From a checkpoint of a small transformer trained on Wikipedia: RMSNorm before each block, a variant of Adam for these matrices.
MLP neurons of a small language model. Each row is named by its layer, matrix (down: output weights) and neuron, and shows model dimensions 0-95. Each number is 128 + 24 x the weight over its row's rms, rounded and kept within 0 to 255.
A block is one neuron, or neurons of one layer that tend to fire together. Before each block is what it responds to, as a language model described it from the Wikipedia text at the highest values.

Responds to: Late table-row cells. Cell separators, em-dash placeholders and empty cells near the end of long rows in Wikipedia stats tables, e.g. — | — |, header GF, Length.
L3.down36 [142 137 146 137 179 140 141 130 123 170 113 127  88 130  85 132 142 140 119 123 158 153 137 157 129 170  86 122 134 148 119 109 135 137 137  85 115 146 113 132 133 148 106 165 128 150 130 119 133 138 179  93 133 108 107 178 132 111 108  92 134 139  93 150 147 122 153 117 163  98 127  94 131 144 198 114 117  47 133  85 120 114 130 109 126 141 131 131 176 118 128 121  98 124  96 121]
L3.down372 [118 150 107 130 129 134 137 147 163 116  97 149 174 151  98  76 134 156 108 111 165 135 161 146 163 137 145 148 139 122 147 110 133 143 133 145  93  95 130 133 138 168 126  99 130 118 107 151  98 147 135  95 125  86 126 125 130 150 104 119 135 153 119 126 110 146 162  91 107 158 153 101 153 154  83 141 142 135 137 158 121 158 109 133 131 165 111 166  88 108 143  98 137 138  96 126]
L3.down375 [132 111 111  78 120 102 133 150 128 145  99 114 123 136  69 148 133  82 132 130 134 118 131 128 172 120 141 135 147 126 122 111 147 141 116 150  96 113 127 151 156 149 117 119 113 204  72 152 132 162 126 141  91  88  80 131 146 157 143  75 148 147 124 155  87 151 122 102 118 133 144 115 131 161 108 109  99  98 104 149 123 116 143 146 140 130 149 145 157 134 133 101 130 119 101 143]
L3.down423 [164 146 145 146 155 115 125 142 136 119 136 116 138 119 129 120  97 135 131 123 126  86 125 118 134 148  73 106  98 107  98 120 167 147 115 129 110 140 104 128 138 155 116 141 153  95 130 107 116 132 164  91 171  94 148 181 129 111 105 109  94 149 130  95 124 144  97 117 148 120  66 140 113 149 131 127 122 137 141 131 142 112 157 123 136 152 161 115 166 165 117 119 129  94  94 133]
L3.down803 [126 165 180 149 144  96 118 151 165 125 115 165 106 112 154  97 140 121 110 155  96 102 129 177 145 129 131 155 152 120  84 132  91  96 130 138  86 115 146 112 149 114 113 114 104 156  72 143 118 117 109  90 126  65 116 155 146  97  94  91 113 148 134 175 170 103 171 108 114 151 128 166 113 134 154 108 133 143 106 138 125 123 114 100 109 162 122 122 119  95 139  66 114 119 141 100]
L3.down867 [ 96 114 168 131 195 135 129 183 118 129 126 148 151 106 122  97 103 104 142 124 106 121 143 183 156 155 123 122 117 155  92 100 111  96 120 154  95 138 109 128 123 141 115 122 138 180 122  97 113 127 139 100 120 123 155 117 135  72 102 108 101 146 134 128 170 130 117 138 129 148 115 148  95 148 180 133 170 112  96 157 127 155 121  84 130 139 134 136 145 121 124  67 109 136 144  94]
L3.down977 [114 136 149 122 145  95 153 113 179 126 111 158  99 121 115 140 114 128 121 144 132 131 117 177 156 147 153 110 123 117 132 110  95 121 143 121 148  97 124 125 124 145 168 113 121 145  79  92  96 154 148  57 149 122 107 143  95 102 110  76 114 138 116 114 111 127 119 116 120 138 153  82 130 177  87 133 164 155  84 122 126 137 144 113 129 132 130 122 147 127 122  75 177 143  88 106]
L3.down1021 [162 110 167 154 146 110 139 117 155 100  94  94  97  94 118 131  97 125  98 164 144  98  92 176 119 179 106 124 102 153 118 157 112 110 136 108  90 124  87 121 157 142 145 105 121 141 106  98  70 141 151 105 156 118 135 114 159  81  97 129 129 151 134 133 153 163 123 145 125  91 136 106 106 155 141 105 146 128 101 119 156 141 149 121 164 130 101 113 150 138 114  59 158 114  77 107]

Responds to: Mid-word proper-noun pieces. Word-piece tokens inside capitalized proper names, right after a short initial piece, such as Je-ig-ir, Á-r-benz, Dougl-ass, Le-ban-on.
L5.down56 [114 169 114 126 140  99 110 131 155 154 132  83  98 149  94 149 183 117 114 143 101 183 124 145 160 134 129 106 122  78 111 122 138 111 139 136 147 114 110 131 100 110 134 141 126 135 158 135 141 149 104 122 170 123 127 140 120 146  70 123 169  88  97 100 141  92 135 109 135 104 163  59 158 147 124 119  73 127 163  90 127 168 125 119 134 142 130  84 120 125 101 155 113 172 164 153]
L5.down91 [118 171 110 175 101 127 114 124 157 126 157 118 135 155 113 127 153 157  89  97 127 122  89 172 150 108  92 102 140  98 118 114 102 111 107 132 151 104 106 135 121 124 111 114 107 136 201  94 165 139 109 105 137 113 145 135 112 137 111  79  99  90 114 113 156 122 167 111 102 108 160 111 148 119 127 108 130 136 183 155 120 166  99  83 120 102 131 109 141  78 105 159 128 177 175 141]
L5.down572 [121 146 134 144 102 147 131 139 129 127 127 141 111 156 116  81 154 134 103 141 105 126 111 191 139 135 108 112 166  76 117 113 108 131 123  83  59 129 131 125 119 118 100 110 104 170 145  62 148 132 136  78 100 109 145 146 125 116 126 110 130  90 116 149 147 115 176 134 113 127 122 153 139  96 115 125 140 145 146 144 152 152 116 106  89 156 141 132 134 101  95 136 130 161 128 120]
L5.down738 [147 179  89 155 141 154 124 142 130 100 135 181  88 142 142 120 138 137 130 122 117 162 141 131 125 119 128 102 184 115 101  91 165 161 122  86 132 123 135 136 115 149 154 120 129 139 147 126 119 103 138 153 158 145 138 136 155 122 198 196  88 142 118  96 123 162 139 135 120 110 104 141 118 124 159 112 111 104 146 123  96 131 141 103 127 102 121 149 152 119  79 107 160 144 113 167]

Responds to: Year final digit. The last digit of four-digit years split as prefix plus digit (202+3, 200+2, 199+1), in dates, election headings, citations and lists.
L5.down89 [146 157 129 191 107 130 111 143 127  83 134 141 117 114 125 149 114 145 118 128  94 143 128 110 172  77 117 129 120 113 132 132 121 113 116 127 103 159 144 136 146 143 111 130  82 129 149 172 108 138 117 184 121 138 147 154 159 147 135 128 142  98 138 136 109 112 132 125  94 148 143 112  78 103 146 135 141 166 135 145 107 163 111 106 100 122 175 157 146 106 107 107 113 140 112 162]
L5.down509 [153 137 126 124 116 144 139 130 146 127 157 133  84 104 121 131 175  92 130 125 122 122 103 165 126 103 153 122 115 146 135 139 107 107 132  92  80 130 114 121 156 119  95 187 114 150 143 122 157 147 117 161 132 123 176 135  94  90 134 121 129  90 100 138  95 126 128 171 117  79 191 140 123 162 138 150 117 128 127 165 144 137 105 145 124 132 160 120 115 153 122 134 126 109 117 136]
L5.down760 [113 128 132 113 140 147 132 126  98 171 135 145 137 123 117 141 126 138 110 133 134 121 132 112 123 114 138 110 143 196 119 168 119  85 129 158 113 165 118 113 101 137 182 165 132 122 105 170 150 149 100 207 155  99 176 142  90 113  86 132 125 169 118 141 113 181 137 142 100 107 139 175 121 136 122 123 132 121 106  92 131 102  75 185 126 153 133 119 153 104 142 105 139 103 126 137]
L5.down807 [130 112 172 109  95 183  92 148 117 169 128 148  61 122 108 118 116 115 149 140 158  98 114 152 149 118 165 124 135 164 128 114 110 136 106 130 102 122 114 117 101  96 118 126 128 132 109 126 139 123 117 112 100  88 120 124 122 129 129  77 140 128 130 125 123 161  99 134  95 138 171 134 127 144 114 138 126 151 138 125 113 151 119 130 136 123 125 156 152 108 124 113 167 109 147 118]

Responds to: Table cell starts. The first token of a cell or field right after a | or ; separator in stat tables, election results and coordinates, mostly spaces, 0s, dashes.
L6.down317 [172 174  84  95 152 128  72 150 130 155 127 133 152 114  81  83 161 153 119 137  98 118 117 154 131 122 128 133 198 146  97 124 134 122 100 147 162 166 132 121 101 132 106 126 139 157  98 130 149 122 140 138 138 127 122 139 135 145  99 124 130 123 116 153 106 116 122 136 118 136 110  89 137 118 114 131 124  95 150 141 113  94 136 150 145 158 136 111 143 152 134  93 185 116 148 140]
L6.down371 [148 197 105 185 144 109 105 128 148 173  97  99 126 138 156 125 167 127 121 125 108 124  78 133 140 170 156 170 152 118 144 111 100 103  73 115 121 147 102 115 132 154 106 112 131 132 160 153 135 107 120 133 120 117 136 147 156 143 144  74 125 118 124 145  97 155 156 109 125 109  79 148 138  79 120 131 127 150 140 117 122 141 140 117 100 136 113 108 155 133 178 129 147 117 125 145]

Responds to: Table cell separators. Pipe separators and numbers inside wiki tables, especially final columns near row ends, as in sports stats, standings and scoreboards.
L6.down387 [122 127 128 130 134 112 121 157 146 144 115 152 135 120 151 108 173 107  94 115 113 113 141 135 147 190 170 146 153 109 104  57  93  96 127 129 101 137 137  99 147 155 137 124 128  81 147 118 146 144 163 141 126 136 142 143 197 145  82  96 109 153 115 122 140  96 127 115  77 127 161 130 142 115 100 136 164 182 146 173 111 119 149 104 132 154 125 135 119 117 181 137 136 137 118 175]
L6.down900 [168 153 133 134 171 120 153 105 153 157  93 161 144 131 119 135 112 124 127 156  86 137 177 153 133 172 133 145 157 114 133 119 146 159 140 167 118 132 156 103 128 166 139 113 137 108 125 128 145 110 152 136 103 129 135 152 181 145 153 147 114 170 114 114 135 129 105  60 135 129 134 134 128 147 128 108 139 138 117 143 111 101 152 134 109 136 127 112 130 121 142 116 142 106 103 115]

Responds to: Word-completing suffixes. Suffix pieces that finish a word begun by a short stem, such as acc+ents, eng+agement, re+action, plus table column headers like % and Length.
L5.down227 [ 96  95 119  93  91 186 141 155 133 139 132 118 101 107 152 123 108 117 117 119  75  81 116 130 152 141 144 131  93 155  95 170 115 165 166 106 131 147 165 125 104 101 152 121 120 116 144 153 145 100 163  98  88 155  96  94 115  86 139 154 129 126 151 153  79 131  96 119 148 124 128 128 100 172 146 129 122 108 105 119  89 122 131 145 133 121  98  82  96 135  57 105  75 106 122 163]
L5.down275 [120 100 145 127  76 131 101 146 124 106 125 139 109 140  98 128 131 131 130 109 140 155 142 119  97 125 109 158 146 131 172 107 118 106  94 130 107 115 132 111 128 118 147 127 149 119 111 142 128 131 117  66  96 127 131 139  92 108 171 109 138 178 139 128 121 139 106 110 189 106 152 171  96 129 164 116 190 146 107 144 148 137 122 119 161 162 118 136  88 168 139 126 127  99 104  71]
L5.down525 [121 110 142 105 138 112 147 140 149 117 149  73 150 103 144 151 150 133 142 111 107 110  91 132 130 180 142 119 133 109 142 105 117 120 148 143 134 154 136 112 103 150 134 170 163 185 152 145 113 139 107 120 103  52 136 138 146  95 141  95 125 136 124 129 119 113 152 140 123 120 107 133 166 166 168 165 127 112 148 156 146 142 173 151 138 125 108  80 197 147 169  93 113 139 102  98]
L5.down1016 [115 164 117 134 128 108 133 148 121 132 162 102 123 166 146 138 129 176 170  96 128  87 120 110 159 159 104 151 150 122 102 148 135 102 129  93 138 130 139 159 112 145 157 110 148 128 107 141 119 102 133 125 145  84 151  71 116 113 123 134 119 119 108 110 127 105 161 114 117 106 101 126 166 130 129 138 151 141 147 126 156 137 139 109 122 157 137 155 123 116 123  77 142 134 138  69]

Responds to: Table cell separators. Pipe separators and blank spaces in wiki-style tables, mostly late cells after numbers or names (346.29 |, 51.1 |), plus the space before 65 in census age phrases; weaker on compound hyphens like life-forms.
L5.down116 [143 178 155 117 129 143 111 141 134 131 120 125 160 116 103 140 154 131  93 137 154 135 102 153 121 108 108 156  83 120 109 135 132 155 121 119 110  86 135 144 137 121 130 122  68 123 136 136 117 153 150 113 153 158 124 151 136 143 140 108 117 186 125 125 147 128 122 113 122  98 129 127 111  91 100  97 143 137  77 116 123 145 139 139  94 176 173 119 108 152  88 137 109 115 177  98]
L5.down382 [120 138 118 140  96 136 128 114 167 168 227 153 137 114 123 110 150 152 112 121  88 164  93 158 122 143 130 179 157 120 128  95 131 156 114 114 121 106 108 105 118 119 107 110 145 129 128 116  95 127 131 134 156 121 104 154 108 104 132  99 136 131 142 138 178 136 138 123 186 152 146 130 140 179 122 135 104 132 146  70 116 124 129 128 105 131 135 133 105  68 125 128 113 151 119 109]
L5.down661 [126 129 128 147 135 145 106 156 136 161 134 126 130 117 142 136 180 136  82 104 116 104 142 130 150 126 137 138 167 130 109 114  83  80 121 117  81 131 117  75 159 151 135 141 141 113 159 167 130 147 121 155 161  80 139 137 144 103 106  92 102 139 122 154 155 123 108 117 100 122 162 167 152 129  99 154 126 139 117  99 137 123 158 166 121 169 113 152 121 136 149 116 139 130 120 148]
L5.down888 [171 127  85 105 138 121 142 118 129 129  51 127 132 109  97 109 165 101  69 102 114 149 137 171 120 142 153 128  99 123 133 112 124 177 139 133 115 136 107 112 123 102 129 140 159 112 110 139 120 132 172 129 132  88  99 154 151 124  96 149  94 163 108 106 127 114 126 115 126 190 162 129 129 124 149 121 173 146 130 103 168 155 131 104 128 179 101 133 155 158 146 135 123 112 128 136]

Responds to: Inflectional suffix after stem. Word-final suffix tokens like -ing, -ed, -al, -ant, -ment that complete a word split off a verb or adjective stem, e.g. present|ing, deploy|ed, reluct|ant.
L6.down260 [100 110 137 136 112 164  56 170 128 161 156 173  91 122  85 121 119 115 100 133  98 167 125 127 117  92 180 142 150 110 147 170  94 112 134  99 142 147 115 121 138  95 115 161 107 120 103 175 146 132 144 126 115 133 171 107  76 110  93 132 112 116 116 131  99 119 159 182 118 121 143 114 166 126 138 147 125  97 154 137  95 129  39 165 130 139 172 118 102 144 107 142  93 106 129 136]
L6.down416 [136  98 125 120 127 129  96 167 106 118 180 145 101 155 120 124  85 135 118 143 101 125 108 100 129  82 151 109 117 108 104 138  93 138 139 136 124 157 132  99 157 125 140 156 132 136 107 105 133 161 138 128 103 133 158 124 131 103 114 120 129 143 110 145  96 120 137 211 128 122 124 147 141 155 139 140 155 123 109 130 138 136  89 130 126 119 159 153  95 138 135  95  93 143 130 126]

Responds to: Year final digits. Final digit of a four-digit year split as 201+4 or 199+0, in dates, ranges, headings and election titles, plus occasional words completing such phrases.
L3.down187 [137  95 140 149 101  77 113 173 129 140 138 111 177 102  78 143 124 139 128 133 112  85 132 148 129 123 148  89 125 147 133 161 148 132 145 157 137 131 149 151 146 130 116 151 106 117 140 167 112 121  86 142 156 136 114 159 144 110 131 136 131  96  93 144 121 132 153  92 159 137 142 153 126 125  83 144 168 138 107 105 100  90 111 138 125 139 163 106 128 144  79 145 118 141 179 129]
L3.down194 [129 154 100 149 112 113 122 154 183 134 101 149 124 110 169 112 135 136  94 111  84 121 149 121 138  89 166 106  90 105  57 145 120 113 158 155 133 144 128 138 139 121  92 100  84 124 117 133 124 130 127 118 125 125 143 148 132 100 130 105 149 140 124 103 135 129 164  99 110 173 119 115 120 104 172 102 146 160  80 115  98 144 123  90 132 185 117 118 135 108 114 161 106 153 154 115]
L3.down281 [151 138  81 129 115 138 173  96  98 152 119 123 134 135 142 144 117 108  94 157 121 111 163 130 129 164 130 158  85 117  95 111 151 139 103 159  94  93 160  89 140 143 111 122 129  98 153 163 119  94 135 124 114 118 105 150 147 107 115 146 132 108 120 136 115 110 142 129  99 123 131 159 173 115 106 117 131 151 157 129 149 168 145 135 121 115  96  93  98 161 158 131 135 103 173 117]
L3.down383 [136 131  99 116 121 105 126 151 130 159 112 130 141 138  98 116 138 140 156 117 110 133 130 154 151 110 110 138 150 112 156 106  96 100 124 128 149 159 152 103 173 169 115 114 127 103 134 156 137 130  93 174 164 132 142 156 130 141 141  98 115 115 110 140 162 152 134 133 112 134 115 152 166 121 149 157 121 148 114  98 161 125 192 120 106  98 156 135 121 125  97 137 132  93 117 129]
L3.down705 [118  93 129 125 116 117 155 151  89 129 120 106 130 131 130 143  96 136 101  79 149 116 137 132 152 160  89 106 112 130 117 110 121 157 106  73 155 135 121 133 139 148 139 142 125 111 118 115  66 161 144 124 147 160 114 123 128 123 174 131 143 171 121 156  82 111 133 120 111 104  96 133 153 117 185 105 137 109 114 157 108  80 114 133 103 157 132 166 185 105 102 121  89 143 134 119]
L3.down713 [134 124 139 168 145 126 118 191 145 129 131  96 117 120  98 144 155 124 130 125 113 106 121 146 123 130  99 134 131 114 115  93 153 167 138 154 108 120 119 131 105 212 149 191 113 164 139 122 135 135 118 101 143 120  90 156 132 101 103 105 113 125  80 107 153  82  92 110 103 123 167 134 124 117 130  94 107 170  96 132  90 145 142 106 110 164 154 141 172 146 141  65 122 148 149 149]
L3.down749 [109  98 141 181 137 123 175 167 118 152 159 136 146 125 140 132 159 145 104 103  87  98 106  94 153 114 127 101 114 102 133 114 120 109 137 103 126 112 140 147 136 152 105 111 154 141  87 149 148 103 116 156 129 139 105 158 137 111 138 121 156  94 139 130 121 131 124 135 144 111 151 123 132 137 136 120 134 152 145 105 125 159 152 162 100 162 151 144 170 117 131 132 110 153 110 121]
L3.down884 [154 138  87 136 114 109 134 151 144 152 114 114 134 124 136 127 138 144 163 131 130 150 147 153 146 134 140 125 119 124 114 151 151 134 171 144 100 129  96 113 120 151 156 144 118 110 106  87 122 110 130 154 100 152 123 177 132 135 114 101 106 102 140 115 118 117  81  80 101 110 114 142 154 101 130 131 159 120 120  99 123 100 114 160  72 146 106 169 167 123 152 101 132  87  88 119]

Responds to: Word-final suffix pieces. Final subword pieces that complete a word split across tokens, such as techn-ique, Support-ing, Satell-ite, Attend-ance, across varied encyclopedic text.
L3.down26 [137 143 127 114 135 157 128 124 109 152 145 152 121 132  64 152 116 154 136 118 113 139 106 159 153 127  90  91 145  87 150 110  89  98 129 168 169 158 151 124 138 162 132 126 146 105 125 166 170 143 133 137 139  92 131 150 138 165 137  86 121  90  99 151 141 102 157 152 137 180 143  97 123 146 132  72 125 139 122 106 138 126 145 117 118  94 166 124 115 169  80 124 113 140 132 117]
L3.down275 [109 149 154 141 116 113 131 157 137 124 178 120 126 138 124 133 156 110 134 132 119 153 151 109 144  91 148 137 112  81 104 139  97 113 113  93 102 190 131 102  98 123 138 145 116 120 115 171 132 160 131  82 126  71 138 154 106 147  86  57 150 123 125 175  89 167 101 104 106  78  96 140 166 130 122 128  63 151 132 172 118 102 118 131 119 125 140 122 100 129 131 171 119 105 148 141]
L3.down335 [171 130  74 125 142 120 145 138 155 141 168 108 129 149 116 110 114 128 133  81 121 139 142 129 155  74 153 141 100 103 112 145 129 106 118 141 144 131 133 154 120 107 124 161 144 149  98 144 135 148 162 165 111  94 126 150 110 126 121  92 128 105 115 140  80 100 165 107 110 107 109 153 105 175 132  92 139 163 159 139 116 158 124 131 114 126 122  99 162  94 101 148 130 104 157 126]
L3.down408 [128 133 141 107  97 112 138 129 134 157 109 151 160 124  92 114 114 106 123 116 132 135  95 149 132 142 135 135 120 144 142 110 132 149 154 133 117 151 138 147 150 119 100 154  90 138 118 137  89 147 144 147 127 143  97 163  68 142 127  55 140 156 126 127  85 128 150 137 132 148 131 100 138 157  90 124 127 123 136 156  99 127 140 152 108 131 139 204 122 140  72  85 130 117 109 108]
L3.down456 [122 105 111 109 131 148 143 174 145  68 160 141 119 146 109 160 145 123 147  97  97 124 108 141 130 124  75 128 144 100 104  98 138 100 147 151 102 136 140 124 135 177  98  86  91 128 107 131 170 126 151 156 125 123 149 166 125 125 116 117 130 116 110 197 110 113 188 141 135 151 124 151 180 135 132  97 138 159 110 118 109 121 216 122 109 145 178 125 139 136 104 148 154 113 102 158]
L3.down488 [134 111 131 140 159 164 167 154 138 130 155  86 147 127 135 139 105 121 129 115 119 106 109 136  98 111 121 115 124  91 170 147  96 102 125  96 128 166 152 153 131 152 122 114 135 136  94 138 110 159 181 143 151 144 119 132 123 119  92 142 154 101 112 143  69 136 138  97 121 135 119 104 136 124 131 102  75 120 134 132 123 149 132 137 127  91 124 136 156 113 116  93 181  94  87 117]
L3.down812 [121 164 122 112 129 117 101 146 134 128 112  91 128 147 109 141 166 122 114 139  93 144 143 145 136 107 106  83 141  92 146 159 101 134 148 126 166 170  94 132 117 130 108 126 118 132 124 138 159 149 129 136 117 155 149 169 150 153 112 109 154 151 100 116 116  95 185  74 136 145 133 114 159 122 126 140  97 145 134  90 112 148 167 132 126 156 163  72 154 132  87 127 120 109 125 132]
L3.down1003 [157 104 137 135  96  98 133 122 156 126 124 116 144 117  93 148 136 180 159 123 135 124 159 138 133  78 145 127 134 132 140 144 129 139 148 174 126 152 128 150 144 161  84 140  68 123 122  94 146 150  71 116 140 137 117 154 124 149 100 128 102 126  87 124 114 124 110  95 144  96 146 129 163 117  74 137  96 149  96 127  80  78 125 135 123 159 121 104 115  91  57 142 120 142 133 133]

Responds to: Second piece of names. Word-piece tokens right after a capital first letter in proper names, mostly inside sports tables and lists, e.g. K-end-all, Ol-iv-ia, Gu-at-emala; also "0" in table cells.
L3.down7 [149 123 134 155 125 127 107 112 107 117 135  98 157 149 115 121 141 183 136 124 129 100 111 114 155 140 107 126 154 122 120 121 133 132  95 139 185 123  89 147 126 152 151 129 123 100 163 119 159 116 129 127 124 122 152 131 133 143 109 110 133 111  96 114 137 125 135  73 161 112 159 113 167  83 138 112  97 148 125 127 132 123 146 128 152 182  95 101 130  96 126 137 131 111 143 153]
L3.down9 [143 149 133 155 172 134 132 116 143 126 131 160 143  88 127 116 158 109  99 124 155 100  87 167 139 123 101 136 115 118 147 126 115 170 110 137 159 131 151 123 110 149 144 114 129 111 150 174 129 126 126 167 122 152 136 112 142 172  86 151 112 128  89 122 137 110 138 143 133 135 190 113 130 129 151 109 149 188 127 141 155 128 136 145 153 140 115  96 129 106 107 112 126 155 131 119]
L3.down53 [154 144 114 131 150  97 145 132  99  93 141 159 154 116  91 132 170 123 159 102 128 132 109 132 146 132  94 116 129 106 133 110 133 150  85 140 144 108 147 137 163 137 127 121 138 129 169 121 139 135 138 167 130 110 130 157 142 180 106  94 105  93 132 137 142 127 167 174 125 136 168 130 162  88 104 134 116 146 101 136 125 159 147 115 148 144 140 125 140 120 118 155 121 111 144 162]
L3.down71 [111 137 116 151 142 103 133 131 132 155 136 109 129 150 116 160 151 138 137 153 117 143 160 170 151 147 111 119 151 116 168 106  97 147 128 152 157 145 146 153 125 153 102  79 120 123 105 182 103 129 113 156 139 124 135 126 148 158 166  98 164 133 145 143 136  62 147 117 145 151 117 151 146  83  93 127 103 134 101 157  94 130 111 133 124 158 127 120 112 117 119 165  99  97 143 111]
L3.down420 [142 123 119 130 130 181 129 103 137  76 148 175 129 147 116 121 153 121 150 130 129 117 137 106 129 123 159 120 125 116 116 124 151 152 128 128 106 113 164 116 136 119 190 150 105 114 173 123 128 145 162 143  93  94 126 165 134 134 112  89 129 129  74 149  65  96 108 127  57 118 160 145 113 121 131 125 126 175  95 136 163 124 188  97 138 135 122 148 149 126 158 150 118  92 174 144]
L3.down549 [150 114 124 142 116  86 128 175 115 122 159 119 170 129 118 118 165 180 135 127  92 118 119 106 142 106 105 148 110 135 137 136 124 138 163 152  97 107  83  96 163 169 129 157  89 137 117 112 125 107 116 127 137 112 143 179 157 138 122 110 106 117 120 117 146 147 141 124 151  62 169 135 141 135 144 104 128 131 160 117 116 130 165 124 111 133 158 183 133 133 105 166 123 176 124 160]
L3.down670 [ 98 120 117 122 185 144 147 150 154 128 111 166 158 141 123  92 146 109 124 107  76 132 151 128 128 108 132  81 131 121 145 121 130 152 132 144 102 116  99 157 154 115 143 107 136 115 199 123 117 132 109 130 216 139 126 123 134  95 115 119 125 133 112 126 138 146 134 122 124 152 164 157 115 149 135 116  96 116 140 116 101 122 103 139 116 156 119 157 148 107 110 161 100 139 160 125]
L3.down960 [105 119 124 134 102 133 101 123 124 135 124 135 118 111 111 101 122 169 129 132  72 126  88 128 127 154 124 113 147 126 165  71 134 175  89  85 153 111 169 116 150 175 120 123 137 169 132 115  78 135 145 132 134 129  88 176 161 143 111 126 116 147 107 150 107 132 122  93 124  98 140 107 126 137 223 130 100 169 141 122 126 121 138  74 129 108 156 132 160 121 131 139 162 132 114 150]

Responds to: Year final digit. Final digit of a four-digit year split as 201+9 or 202+3, mostly in sentence-opening phrases like "In May 2019," or "Since 2009,".
L6.down194 [143  91 131 116 136  98 145 141 123 133 138 110 132 118 100 144  81 138 122 122 129 106 167 116  71 128 172  62 171 141 150  92 146 155 102 189 118 144 114 173 135 120 114 134 142 104 124 130 128 118 116  76 138 107 140 106 130 123 144 137  90 140 154 123 103 122 116 104 143 149  86 159 142 149 102 114 136 164 138 153 110 122 141 122  92 136 146 156 116 133 117 165 153 111 158  60]
L6.down592 [159 116 126 114 140 125 136 197 171 137 167 148 148 138 145 123 123 126 121 133 107  95 151  83  95 101 151  61 163 138  69  88 149 164 136 189 142 152 136 153 109 129  48 167 120 104 170 129 142 142 132 126 101  97 137 101 133 148 108 155  95 124 146 108 120 127  84 102 142 133 137 126 165 136  89 127 152 136 159 129 130 131 119 144 104 115 124 157 131 116 118 170 160 117 140 152]